From a checkpoint of a small transformer trained on Wikipedia: tied embeddings.
MLP neurons of a small language model. Each row is named by its layer, matrix (gate and up: input weights) and neuron, and shows model dimensions 32-159. Each number is 200 + 40 x the weight over its row's rms, rounded and kept within 0 to 999. A neuron's up and down rows have the sign that makes its largest values positive.
After each neuron's rows, "fires after" lists the tokens most often just before its 100 highest values on Wikipedia text that the model never trained on.

L12.gate172,219,219,144,203,266,259,153,195,150,188,215,207,254,188,234,139,186,222,245,253,146,226,291,188,165,205,138,184,244,224,205,164,200,191,202,212,207,177,207,192,247,188,186,224,285,183,229,267,162,239,291,162,236,254,217,210,230,178,164,154,220,221,209,241,295,213,235,258,168,152,168,227,176,157,187,205,171,279,246,221,223,221,237,212,152,307,225,146,222,233,214,152,169,246,205,243,154,151,122,152,288,142,252,174,197,212,222,198,237,127,195,158,284,186,158,197,207,177,190,263,178,182,241,203,212,179,230,224
L12.up172,204,237,166,210,174,238,258,247,218,155,225,190,224,219,215,197,234,313,235,187,180,154,218,230,215,152,256,159,108,217,157,194,263,194,172,222,213,219,187,120,183,203,218,210,200,182,241,227,164,269,211,166,172,109,222,114,180,166,172,113,203,238,145,185,133,208,203,188,189,191,169,218,246,144,242,212,228,231,208,207,211,243,78,260,127,214,279,191,132,196,167,215,145,147,193,242,211,164,239,175,190,157,234,117,153,200,164,179,200,157,191,214,187,202,236,227,149,144,161,212,232,204,214,209,253,141,177,190
fires after: "\n", " \"", "===", "'s", " and", "=="

L7.gate221,190,176,179,164,307,188,226,203,224,169,208,246,162,160,201,249,149,249,248,236,229,200,178,210,176,165,207,232,235,193,210,182,226,265,192,185,218,227,153,171,228,197,128,164,165,235,201,212,223,235,184,157,163,99,196,226,209,241,137,279,210,244,208,146,205,209,209,132,186,191,183,220,151,237,206,184,166,170,231,119,237,209,237,202,124,169,269,135,208,251,231,164,168,233,268,225,223,165,217,162,111,236,247,173,175,178,163,234,247,228,204,179,160,223,270,206,221,187,106,274,280,233,190,133,248,247,211,187
L7.up221,229,204,180,220,257,139,273,146,158,210,259,208,102,161,223,154,230,252,267,214,142,240,140,211,241,240,160,207,223,290,214,147,245,250,238,177,253,226,227,194,222,161,163,233,201,271,223,258,244,210,171,221,199,148,226,168,238,195,235,210,137,235,229,236,228,203,186,200,201,192,166,246,245,220,209,270,184,214,189,144,256,202,253,160,138,188,177,140,225,200,227,210,177,231,294,220,211,114,287,201,98,217,207,165,226,210,225,237,200,257,222,194,160,206,156,153,273,207,158,240,233,193,173,140,225,260,192,140
fires after: " A", "2", " H", " N", " Ph", " I"

L8.gate79,159,206,219,191,263,221,145,151,224,146,219,297,160,146,192,159,242,194,189,213,188,214,170,213,252,251,231,198,242,183,174,118,153,202,219,248,246,172,227,150,199,219,218,168,143,227,242,208,253,275,280,173,182,178,185,206,236,208,183,134,203,210,200,218,225,127,238,198,187,187,246,124,212,258,204,207,139,194,233,241,238,249,191,203,154,275,216,144,179,253,207,210,229,239,216,186,162,200,248,149,181,189,274,275,220,149,135,155,231,254,167,205,248,224,246,225,261,155,187,219,164,151,226,123,259,157,154,239
L8.up79,168,277,162,202,163,200,164,84,177,198,271,258,238,198,171,167,225,211,276,158,170,180,211,167,193,193,178,236,287,186,244,160,116,175,203,191,241,195,185,217,146,235,178,209,168,215,153,209,265,297,220,225,180,166,188,211,235,237,217,168,179,278,224,168,165,185,209,184,136,223,208,188,272,210,204,207,195,213,241,180,194,233,179,246,161,207,226,144,177,202,187,185,222,209,247,163,225,225,145,173,131,184,216,246,232,168,185,143,187,200,191,242,223,160,179,242,267,249,198,237,136,179,242,230,196,166,199,332
fires after: "\n\n", "\n"

L11.gate200,217,204,102,218,241,216,214,158,154,164,216,264,251,129,231,160,167,229,222,176,174,154,191,210,191,208,176,247,232,191,269,190,213,162,189,198,216,213,207,190,163,247,162,165,187,222,235,190,295,287,177,153,139,266,142,230,164,158,215,237,240,140,189,147,165,199,248,245,196,228,217,214,201,177,197,199,188,202,157,273,209,156,213,241,169,213,136,216,209,162,294,155,265,177,217,177,150,200,228,169,179,204,234,208,219,230,219,149,138,142,208,172,200,195,138,194,235,230,125,233,170,203,238,200,111,228,195,223
L11.up200,167,212,224,175,194,176,230,216,180,173,192,200,225,148,237,152,215,204,144,235,192,196,212,246,259,276,199,176,172,177,253,186,203,227,263,175,214,230,240,190,179,245,219,217,197,214,211,244,291,162,164,81,228,263,243,288,225,145,121,120,300,176,208,197,244,151,192,193,168,242,244,151,186,159,183,232,212,217,109,171,266,219,215,168,182,277,190,258,179,268,206,217,253,221,203,194,206,260,199,189,211,232,188,157,118,219,205,176,167,167,192,178,238,170,174,236,203,210,105,226,178,228,169,220,219,143,124,207
fires after: " p", " d", " st", " F", " km", " f"

L12.gate398,230,187,217,141,214,282,169,235,218,201,208,178,224,178,224,119,226,228,141,143,270,191,227,160,185,149,179,50,189,257,152,210,209,193,143,282,119,117,184,213,170,225,202,181,161,176,258,164,245,204,183,233,147,207,187,171,242,158,145,133,195,238,237,223,277,187,202,204,244,164,189,140,119,193,142,244,185,186,190,152,184,221,144,225,186,238,167,231,189,201,194,223,240,141,189,206,230,178,144,211,247,226,187,265,80,246,232,209,265,185,193,183,266,194,175,264,213,172,166,174,209,229,208,204,231,238,222,244
L12.up398,179,237,259,250,239,171,237,157,260,242,203,151,216,191,244,168,178,147,180,285,233,206,320,190,167,251,156,185,194,167,194,282,215,186,182,124,222,162,296,223,198,166,223,278,244,184,238,215,147,138,184,223,225,238,175,183,142,189,229,248,193,206,203,147,209,238,188,206,229,157,218,185,144,238,190,187,223,198,276,185,182,222,159,183,327,223,190,199,182,242,177,206,217,218,123,200,195,169,211,223,193,269,144,192,167,172,224,237,128,259,168,211,176,224,220,201,171,163,137,192,184,263,188,276,201,104,205,208
fires after: " D", "D", "u", " T", " St", " S"

L2.gate0,274,127,157,162,241,197,158,187,231,191,237,259,174,234,135,213,212,164,199,254,174,218,261,189,242,215,190,171,234,120,234,212,247,226,192,286,140,269,169,178,205,183,210,254,222,206,191,121,212,179,169,195,209,164,195,235,209,172,226,241,175,204,188,148,296,194,228,191,203,211,123,208,189,213,191,183,189,264,153,181,156,182,230,207,228,163,162,224,133,224,192,243,247,335,173,259,255,214,248,124,241,214,248,263,190,144,107,200,224,173,206,265,243,139,210,188,144,270,237,284,127,211,223,176,186,196,223,182
L2.up0,220,188,227,180,201,261,215,213,188,157,227,262,170,220,201,180,233,247,171,168,202,209,135,269,171,246,189,148,189,142,188,138,206,156,264,224,184,273,196,108,257,146,249,225,225,231,183,180,241,153,220,204,160,142,211,152,186,235,230,206,245,198,190,187,168,170,224,200,178,222,269,208,188,186,213,139,156,202,225,155,175,207,179,251,148,260,188,232,147,184,188,151,120,134,173,173,188,228,230,128,207,195,241,218,191,238,260,92,164,195,152,218,202,236,195,112,209,297,206,171,229,222,209,172,147,273,209,202
fires after: "| ", "2"

L2.gate330,188,218,112,143,248,163,234,168,270,212,194,222,146,186,231,256,175,198,182,202,208,238,238,181,178,202,183,237,192,174,242,174,259,145,176,270,159,226,146,201,259,211,156,248,183,165,221,225,219,295,311,184,199,189,152,222,172,194,224,190,159,132,233,207,187,242,231,209,267,160,171,214,223,198,133,152,212,117,203,201,209,270,194,122,145,200,247,206,266,214,180,107,199,222,279,186,254,132,167,226,251,157,188,200,206,235,193,143,194,147,228,208,214,220,209,185,229,153,194,170,148,255,207,213,171,188,249,189
L2.up330,149,144,184,159,226,170,246,201,232,333,156,209,200,238,244,224,161,156,260,191,193,179,201,134,304,250,276,161,220,192,175,207,224,196,174,230,210,142,207,220,138,177,221,179,289,191,147,220,249,193,182,241,166,248,162,204,247,206,267,170,136,185,193,180,239,222,200,206,284,216,176,223,192,204,205,219,192,160,160,251,198,203,163,198,268,208,200,216,112,141,137,200,255,151,216,213,224,195,208,241,236,176,97,217,206,275,147,204,210,160,255,131,172,153,181,182,155,187,150,212,216,169,164,194,232,204,147,186
fires after: "\n", " loc", "lev", "R"

L7.gate345,204,268,206,228,213,170,208,120,157,180,228,219,181,272,214,174,165,239,205,176,282,208,164,217,232,203,235,209,196,214,252,145,194,215,273,251,136,164,218,196,210,246,252,124,252,170,204,225,179,277,212,153,222,141,157,225,166,196,239,212,260,166,158,178,213,149,194,227,238,251,131,186,188,238,193,199,231,239,161,147,227,242,211,122,157,153,256,237,288,264,216,219,207,218,226,258,183,192,175,194,260,288,206,222,187,111,198,205,160,192,121,247,183,193,140,259,231,200,183,179,178,236,262,212,223,239,215,180
L7.up345,175,188,229,189,206,210,217,201,156,188,149,170,202,269,223,189,214,219,133,163,195,177,168,306,213,181,191,250,130,163,268,218,244,205,132,195,118,244,177,170,228,174,244,222,222,224,242,222,172,137,195,165,189,220,257,211,205,268,116,213,264,254,242,179,231,154,189,183,170,239,144,176,214,151,178,174,207,143,133,201,193,156,146,207,206,163,294,211,217,168,244,119,218,179,99,147,172,174,188,163,253,255,170,192,230,209,168,189,223,193,201,231,206,208,206,156,213,251,144,229,256,201,252,183,122,239,245,236
fires after: " | ", "2", "; ", " ", " - "

L7.gate404,285,179,255,199,257,213,227,175,174,197,241,179,234,217,183,203,118,169,240,286,238,192,213,165,197,175,169,231,119,125,216,188,251,257,122,212,158,214,139,179,212,151,155,192,260,166,123,226,194,173,193,263,205,187,245,167,196,210,171,223,229,235,235,128,193,196,246,154,140,165,177,202,240,159,176,139,150,225,277,244,243,217,190,203,186,147,184,208,262,179,234,251,164,221,175,203,171,227,278,166,192,239,240,263,223,196,137,182,233,266,169,205,269,137,147,225,205,236,285,233,206,201,254,178,199,147,152,187
L7.up404,219,244,189,139,215,137,206,243,203,165,188,163,268,206,206,102,173,173,202,215,194,148,247,177,199,261,196,233,159,219,199,179,122,162,193,228,178,228,201,234,253,123,233,226,190,186,224,204,251,192,208,189,179,166,161,199,148,153,184,204,295,262,250,273,240,287,239,168,200,176,278,206,203,160,155,148,224,245,165,192,265,203,190,154,220,186,218,196,160,255,211,180,208,194,188,190,214,110,148,239,259,239,295,216,222,228,232,165,210,297,154,193,181,207,238,239,171,206,201,260,233,148,253,237,162,194,205,178
fires after: "–", " in ", " ", " (", " to ", ", "

L12.gate95,164,184,151,140,254,247,162,189,222,200,151,218,100,176,203,228,207,187,202,174,254,205,168,172,191,200,258,178,191,257,227,148,198,191,162,281,233,182,101,128,208,196,157,159,183,210,237,212,249,297,185,235,204,224,204,205,209,208,191,197,225,257,131,134,303,165,215,215,282,188,180,268,164,261,144,234,171,272,218,197,170,217,179,238,150,214,270,261,208,194,248,133,264,180,159,271,190,265,179,204,182,167,186,210,193,157,224,160,262,274,299,228,179,235,169,136,219,188,139,176,192,153,196,190,195,187,178,204
L12.up95,135,221,202,157,240,193,192,215,242,173,274,173,182,204,208,196,201,271,157,252,216,194,193,210,190,190,184,200,169,196,234,265,160,158,220,170,187,166,264,259,175,206,257,179,191,220,165,210,233,134,243,247,201,226,214,219,182,183,222,230,146,192,225,139,217,151,193,257,237,189,142,222,213,227,276,206,158,206,191,194,250,175,186,216,186,191,154,157,217,128,199,259,224,158,300,238,223,181,132,257,222,242,174,206,311,243,209,181,193,187,149,162,223,200,223,214,316,171,246,152,215,238,202,204,182,249,228,231
fires after: "\n\n", " | Votes |", "\n", "out", "ription"

L2.gate439,191,218,295,239,264,124,170,176,290,223,270,220,250,226,157,177,214,170,256,236,171,212,225,187,163,217,177,236,189,166,221,200,184,203,184,210,191,189,206,222,187,234,252,205,173,166,244,245,231,216,186,219,187,303,131,300,197,215,154,169,187,200,214,45,227,306,199,194,269,177,169,168,171,237,178,154,177,196,235,161,218,200,180,153,250,220,211,264,184,168,179,192,236,179,204,212,155,174,121,176,213,276,182,208,173,236,247,253,144,238,240,231,222,243,217,247,227,191,174,181,175,216,190,186,166,227,138,196
L2.up439,194,145,220,145,198,203,210,251,153,206,233,148,176,149,169,185,206,224,182,208,164,246,279,166,177,214,277,192,159,165,236,183,153,226,99,163,166,222,196,225,192,228,257,151,133,170,207,234,240,206,132,240,155,149,257,158,202,214,243,153,186,183,181,170,208,232,185,184,174,146,226,262,228,236,243,201,89,175,266,226,149,163,249,283,217,163,170,209,188,254,209,195,193,235,216,198,145,286,245,237,203,218,239,199,256,172,161,162,214,161,205,216,205,222,112,217,211,273,242,169,191,143,158,278,200,172,151,266
fires after: "ail", " R", " r", " mov", "ack", " back"

L7.gate72,206,162,134,240,114,253,155,149,186,127,131,232,156,184,243,199,166,210,181,206,140,143,136,185,250,117,236,167,154,200,187,225,238,210,215,231,94,169,218,188,182,237,146,208,180,178,249,164,211,204,178,216,192,98,191,217,202,216,213,221,191,233,232,186,174,200,267,238,164,188,220,213,233,172,219,190,181,185,211,166,199,226,124,168,179,131,168,214,221,204,206,163,215,190,223,233,165,243,261,147,183,205,211,239,225,188,229,130,254,220,263,174,200,236,124,147,186,219,222,183,173,264,114,208,201,235,274,261
L7.up72,265,238,245,215,234,192,226,260,285,227,201,135,170,188,225,207,211,275,195,201,257,235,218,216,211,207,165,198,275,200,226,199,199,219,166,169,206,173,284,135,148,175,204,206,209,233,210,185,263,219,235,222,192,226,212,153,79,182,181,211,182,195,221,181,180,210,169,200,215,107,163,232,272,276,227,144,261,202,171,194,179,159,119,209,198,191,231,163,270,135,207,197,233,229,252,225,259,176,153,250,161,220,242,187,209,216,239,223,208,227,187,227,192,190,195,194,160,240,209,197,200,142,181,261,162,154,248,180
fires after: " B", " G", " W", " K", " H", " | B"

L11.gate63,173,181,141,163,264,251,126,214,212,166,218,147,219,224,232,254,206,168,262,185,175,135,186,118,245,249,220,208,138,229,205,139,221,235,176,246,233,157,216,200,200,219,160,181,190,168,216,158,247,323,231,164,207,166,176,188,189,186,239,140,155,148,231,168,263,203,240,172,199,221,246,155,156,183,165,190,247,245,197,252,150,232,202,228,181,205,225,173,216,172,171,257,154,233,215,173,177,176,175,222,200,132,184,153,177,222,194,162,207,233,245,170,213,323,240,169,240,206,182,229,216,152,172,176,261,225,249,198
L11.up63,201,262,163,187,235,225,187,133,198,215,149,179,233,239,212,202,229,180,189,158,175,224,198,203,166,189,143,153,252,258,141,270,155,160,195,260,190,183,175,231,230,216,269,166,142,227,167,148,275,85,149,186,189,215,215,170,214,137,226,200,246,113,230,205,214,195,166,181,144,259,175,192,205,240,228,66,219,240,237,139,204,237,197,155,224,215,219,221,181,158,149,266,253,248,172,174,185,235,181,180,217,196,158,246,166,216,224,175,172,148,198,111,212,197,212,225,242,167,164,242,229,217,131,226,264,159,170,203
fires after: " \"", " (", "-", " '", " un", " “"

L4.gate420,248,221,188,248,142,184,168,179,254,213,158,210,206,205,182,228,125,175,171,198,223,188,175,174,230,141,159,259,174,160,170,192,163,246,174,241,206,197,201,135,187,259,235,198,214,216,126,216,236,194,168,221,252,227,190,147,170,166,212,230,171,230,212,147,241,180,201,222,193,185,171,228,200,122,189,174,243,301,129,129,201,201,290,190,144,215,167,170,278,223,223,161,186,163,142,230,190,241,165,224,237,197,150,237,266,237,170,172,199,234,190,244,248,235,204,195,208,167,220,276,255,244,165,175,230,192,189,165
L4.up420,183,297,193,145,194,131,263,267,231,261,170,158,184,152,233,155,199,164,220,159,244,205,230,198,162,198,251,185,143,245,212,247,219,79,213,256,177,97,277,222,160,203,214,232,205,206,198,228,261,168,204,207,214,214,186,113,225,237,163,222,216,183,222,218,184,284,205,110,237,143,249,217,252,270,204,203,227,218,193,248,200,226,262,236,134,275,204,241,188,196,203,243,204,209,138,158,163,209,273,228,195,212,276,226,207,186,198,218,154,217,230,238,213,231,205,133,212,212,238,206,163,183,231,145,218,241,190,219
fires after: "–", " c", " Ma", "r"

L4.gate334,185,212,208,160,189,241,219,182,177,241,238,282,193,189,251,162,267,197,225,198,233,247,221,219,173,243,207,199,204,245,156,193,187,232,194,211,173,60,208,211,190,184,150,206,229,197,249,169,234,237,142,225,143,208,176,262,189,228,250,140,146,117,248,170,248,183,249,208,189,188,161,207,166,213,170,212,200,221,190,226,161,239,260,147,108,204,187,175,167,189,180,184,170,293,242,183,194,158,245,175,176,195,201,172,180,216,196,150,230,268,186,225,210,174,206,169,243,225,188,247,193,170,159,202,243,139,212,190
L4.up334,159,167,238,175,151,319,180,176,221,230,222,187,210,218,191,211,246,155,242,231,223,220,170,162,136,165,253,176,137,199,173,164,279,240,181,233,219,198,172,167,227,164,177,143,136,264,263,104,195,248,248,209,199,172,163,259,247,212,199,201,125,160,230,236,231,230,271,179,231,206,193,206,162,196,191,270,183,165,251,182,171,182,189,223,165,191,203,162,204,176,206,225,164,313,101,181,166,169,243,294,146,176,256,207,188,280,181,161,150,225,218,217,198,197,193,190,232,243,218,232,226,217,164,284,197,198,228,237
fires after: "| ", " ", " | ", "″N ", ": "

L12.gate278,203,161,156,174,246,228,184,215,212,122,215,253,179,217,188,160,211,202,247,149,170,100,161,209,182,191,227,180,188,235,156,188,218,238,229,231,127,270,239,215,198,221,232,148,224,207,129,178,217,258,226,222,151,239,209,210,143,194,192,251,198,127,157,110,177,275,208,254,163,249,230,199,242,158,198,210,212,265,207,126,257,207,282,252,165,153,206,158,229,270,280,193,197,121,188,249,124,280,183,210,191,116,246,248,140,174,203,163,167,177,162,238,276,270,171,144,197,197,204,226,188,201,210,151,174,211,188,211
L12.up278,239,140,148,182,249,205,137,195,177,215,196,217,193,243,172,165,189,217,171,228,171,142,146,126,198,185,244,200,272,188,137,205,197,267,172,222,150,182,213,167,202,190,233,221,306,234,155,233,162,204,236,289,228,302,184,197,202,158,271,198,161,217,171,233,236,199,185,212,199,195,225,180,167,255,119,139,253,272,217,269,220,233,253,212,235,171,246,207,158,191,189,205,169,185,116,209,189,165,239,212,188,205,214,225,272,187,187,220,208,246,234,180,228,226,187,140,179,286,251,193,160,131,184,235,223,193,129,127
fires after: "\n", "\n\n", " ("

L10.gate41,251,203,196,198,228,270,220,194,203,214,220,155,191,222,156,243,241,284,183,219,213,210,100,262,196,229,220,217,205,187,212,158,230,253,124,207,196,239,128,268,298,184,217,176,278,230,175,193,295,252,201,166,205,216,218,222,189,232,256,216,155,137,222,140,250,222,251,150,185,141,220,247,160,188,298,156,185,239,171,202,198,226,179,201,201,176,231,174,177,198,178,118,169,251,260,159,198,249,176,148,142,238,175,156,169,198,177,167,171,178,205,208,124,263,196,197,217,212,274,263,167,261,176,210,224,275,224,165
L10.up41,88,229,165,242,243,146,248,210,195,217,210,137,187,185,165,214,272,145,226,130,226,205,220,170,183,128,163,246,206,209,222,272,186,155,198,132,191,173,171,281,212,173,198,192,204,230,204,235,200,176,221,220,169,281,168,184,188,238,238,267,166,225,216,187,137,215,238,206,212,160,149,216,204,255,194,192,246,241,235,249,201,212,148,210,270,204,149,253,174,194,236,312,284,311,210,151,223,161,229,237,126,199,183,230,171,158,105,159,222,226,214,183,213,225,184,196,242,218,193,218,228,215,187,195,167,149,197,261
fires after: ",", " (", ".", "–", "-"

L12.gate36,200,176,165,202,190,214,217,213,200,142,179,162,257,169,189,162,210,159,240,162,176,211,132,218,196,236,176,209,178,180,160,229,182,232,290,231,173,164,148,182,194,219,104,214,195,158,184,191,215,291,199,239,185,238,128,256,250,153,235,172,130,154,242,156,233,201,248,224,202,188,203,195,192,182,131,174,189,314,226,182,162,188,200,240,228,156,218,120,273,189,100,205,257,212,226,121,110,276,206,197,244,186,219,253,180,197,146,184,188,152,250,213,271,200,186,196,227,200,166,169,186,112,209,199,203,175,126,227
L12.up36,191,219,246,161,205,149,235,204,218,124,140,228,285,193,198,196,196,150,192,211,181,245,157,137,178,235,250,168,172,185,223,204,119,224,163,218,132,235,127,188,222,253,141,275,241,188,225,194,178,211,223,215,217,272,162,188,243,179,207,129,135,201,178,236,207,177,248,238,190,212,155,202,194,190,134,106,184,259,206,226,195,242,166,208,158,185,228,151,138,215,173,186,162,264,127,198,211,215,244,213,205,176,152,211,256,199,175,204,178,190,139,168,231,296,197,188,240,170,225,173,179,173,211,220,228,146,138,246
fires after: "-", " (", "1", "\n"

L8.gate88,341,188,171,142,165,236,97,142,197,144,223,236,233,197,227,212,182,206,220,169,201,209,329,192,209,226,244,215,272,212,175,217,185,238,212,193,152,247,209,159,157,218,240,256,188,162,254,201,158,231,207,265,165,106,207,170,105,243,231,192,227,168,224,163,193,272,244,206,200,146,108,168,161,200,199,150,255,186,222,168,199,222,190,168,183,192,158,157,228,289,185,178,211,184,214,189,229,151,229,165,186,194,230,200,158,221,250,170,287,172,164,195,223,185,194,152,190,148,154,135,218,187,201,188,159,262,208,197
L8.up88,222,168,240,246,219,225,235,229,201,227,220,106,167,224,202,235,201,156,195,235,230,137,180,220,195,141,233,160,227,227,174,216,199,251,230,206,258,181,275,208,111,165,174,161,82,203,185,229,242,258,234,201,228,275,149,196,225,207,170,257,117,198,212,269,230,176,161,157,210,197,233,196,146,206,202,178,153,192,153,213,209,176,218,168,243,166,253,232,269,188,111,249,195,244,178,293,170,196,177,206,172,218,115,205,154,187,119,162,183,210,175,241,193,248,184,274,183,170,166,266,196,148,202,200,240,178,211,269
fires after: " B", "h", " K", " D", ", B"

L11.gate5,213,148,221,163,194,222,182,228,219,249,164,256,241,166,186,246,182,247,230,214,241,160,207,179,191,128,318,191,128,190,157,203,249,205,165,250,170,196,184,259,196,227,176,178,227,69,210,173,220,224,203,227,281,193,193,205,173,164,189,182,182,218,272,173,236,176,230,253,194,219,142,203,137,152,207,248,209,280,208,255,184,205,185,272,200,227,224,190,165,216,169,224,208,226,209,275,168,308,213,140,192,210,187,235,213,178,187,253,243,244,198,192,249,226,165,212,259,169,190,183,206,155,123,167,229,222,181,222
L11.up5,258,175,249,213,263,179,196,147,224,159,173,231,173,220,200,254,214,166,231,261,103,196,110,184,195,222,211,199,225,155,219,158,241,208,180,209,177,164,140,194,236,251,184,169,166,122,202,159,240,213,201,166,179,191,189,227,229,271,191,224,84,174,216,231,190,195,178,203,145,147,186,212,139,256,70,128,190,229,279,210,217,151,220,183,183,238,218,179,219,220,190,138,198,332,152,194,214,268,152,179,153,226,212,154,176,225,154,184,177,215,166,209,185,212,247,197,169,150,142,242,146,179,188,146,195,184,199,199
fires after: " ", " (", " In", "1", "2", "3"

L8.gate139,187,205,194,240,232,213,145,199,142,151,161,256,250,183,228,168,164,228,144,157,199,195,196,211,95,121,225,199,200,208,224,194,150,194,215,224,208,184,168,194,196,150,106,181,191,169,183,233,210,287,167,205,121,233,193,246,230,228,144,145,249,229,198,150,145,204,211,228,192,139,200,255,199,234,182,200,218,188,182,244,188,237,141,276,116,264,215,124,197,201,235,152,195,271,195,174,152,185,142,142,153,145,287,199,236,133,235,227,233,213,274,200,235,222,126,256,190,196,182,236,214,146,187,177,150,226,179,237
L8.up139,180,217,185,189,227,184,173,191,225,156,124,204,165,155,185,198,217,157,90,213,220,243,229,258,178,163,170,231,260,263,217,172,219,234,162,211,223,243,118,142,188,228,274,224,211,215,251,186,220,339,281,172,267,132,190,206,206,250,203,231,173,160,174,166,191,140,263,162,198,178,198,245,134,232,195,232,302,193,146,242,223,266,186,160,205,206,207,140,182,205,214,174,149,185,218,191,185,174,164,248,152,105,137,178,196,140,205,266,200,229,199,242,191,246,216,250,214,161,241,201,188,213,194,235,244,248,152,211
fires after: "1", "\n"

L12.gate166,281,224,156,200,211,270,132,101,177,163,240,230,229,196,286,165,163,251,254,218,179,195,143,193,186,200,213,215,252,188,190,203,207,214,162,191,125,224,218,193,218,191,189,257,165,221,252,197,251,168,148,192,232,220,149,225,197,187,258,287,264,204,252,144,175,200,225,150,186,174,173,243,204,168,262,152,227,178,275,204,170,244,183,142,116,181,190,123,236,269,193,216,147,236,172,163,247,181,228,224,216,182,177,185,183,268,188,134,253,253,197,221,226,238,134,203,229,211,211,257,212,199,153,239,248,219,175,225
L12.up166,153,148,222,264,225,161,229,188,173,159,241,184,204,212,232,217,226,155,247,321,188,205,199,216,258,239,195,289,190,164,184,186,252,183,164,234,154,210,183,140,208,311,181,181,164,157,190,172,232,174,196,218,215,196,209,196,251,268,148,216,169,141,167,135,176,228,188,156,227,251,228,247,234,293,270,238,238,200,205,171,212,164,135,187,196,182,211,185,277,271,244,170,240,151,125,222,130,192,214,169,175,207,202,178,203,184,224,182,200,212,98,245,175,255,210,179,189,227,215,174,218,228,135,116,204,220,206,192
fires after: " the ", " in the ", " of the ", " ", "″N ", "2"

L12.gate37,187,222,163,212,177,139,148,197,220,212,203,207,224,203,240,214,148,213,329,163,179,176,170,192,190,265,290,219,197,202,254,156,233,250,254,191,236,245,253,205,174,185,183,207,217,166,211,213,204,272,198,179,145,257,164,248,187,178,213,160,288,204,266,195,184,261,275,156,265,182,206,252,224,74,187,175,191,215,227,217,197,154,163,202,143,233,204,216,142,223,288,186,249,136,224,185,206,207,173,190,245,151,254,221,240,209,163,190,181,184,180,191,227,195,203,225,253,187,186,197,158,182,221,171,274,195,153,142
L12.up37,266,213,136,172,215,168,189,256,159,180,180,224,195,231,167,208,264,271,156,173,152,156,208,198,253,214,226,191,215,176,178,146,226,234,254,164,126,223,145,134,175,162,251,229,185,185,191,116,196,274,222,268,137,192,231,208,224,276,138,210,206,246,204,252,190,201,215,115,189,169,177,226,181,241,172,103,199,222,185,257,195,152,149,161,198,143,172,231,188,208,217,160,161,224,172,231,178,182,261,198,166,140,224,170,205,216,224,220,271,253,235,253,202,213,172,222,216,235,211,157,97,179,248,125,153,218,196,186
fires after: "\n", "1", "2", "-", "at"

L12.gate31,159,164,114,191,180,199,188,143,215,182,152,224,192,135,166,180,232,269,267,196,165,174,187,209,203,161,238,231,197,227,240,196,174,247,212,240,250,199,143,199,217,197,218,226,172,267,244,239,240,267,206,179,100,280,176,225,265,217,163,257,184,217,214,195,191,255,216,130,211,198,150,192,133,130,233,227,211,212,202,186,196,212,203,182,219,288,240,214,273,235,197,163,205,221,233,232,234,279,195,189,162,169,148,134,113,241,199,162,260,106,195,156,198,261,196,203,204,162,144,193,167,181,168,193,171,244,119,165
L12.up31,178,240,277,191,158,183,182,255,155,155,202,228,261,183,149,283,202,141,201,166,162,201,252,140,134,209,205,124,203,192,206,236,196,228,182,145,239,199,254,268,144,193,244,169,148,181,230,197,136,225,213,298,155,212,167,286,248,206,247,133,199,174,194,161,239,233,185,167,162,247,193,182,205,224,206,237,293,175,288,206,199,185,181,174,238,262,158,123,148,240,197,240,148,234,269,126,210,180,219,235,173,205,277,184,242,213,155,234,178,176,169,205,202,211,194,215,146,114,194,133,158,177,277,196,211,196,218,205
fires after: "\n", "-", "- •", "5"

L7.gate326,193,149,180,201,258,218,140,160,203,115,203,253,170,183,214,214,136,233,241,176,193,151,206,222,163,216,195,158,197,227,237,190,236,155,231,185,160,256,159,183,207,230,192,226,159,191,241,212,165,347,207,176,190,187,142,156,194,247,210,228,229,175,187,184,256,197,241,204,209,296,207,208,230,163,192,151,210,312,241,195,251,217,234,208,208,271,274,210,214,225,189,232,198,171,215,172,230,241,116,133,133,173,174,171,191,256,226,183,223,158,142,166,205,311,207,217,231,107,179,164,130,236,158,197,219,197,203,263
L7.up326,141,184,209,222,179,221,168,125,133,147,222,176,132,221,239,227,226,198,220,170,163,153,207,210,181,249,133,164,230,268,249,194,139,160,213,189,229,204,158,202,255,184,223,188,156,168,252,253,172,281,221,192,242,195,154,181,192,150,245,157,183,193,177,239,148,198,222,214,167,231,205,182,258,166,159,248,201,273,256,234,213,246,236,216,214,306,237,238,182,149,270,244,208,204,214,183,199,149,165,161,154,212,202,119,178,197,223,181,215,134,147,162,192,237,252,204,266,151,210,177,145,190,248,192,193,181,166,239
fires after: " (", " \"", "\n", " “", "\n\n", "- Website:"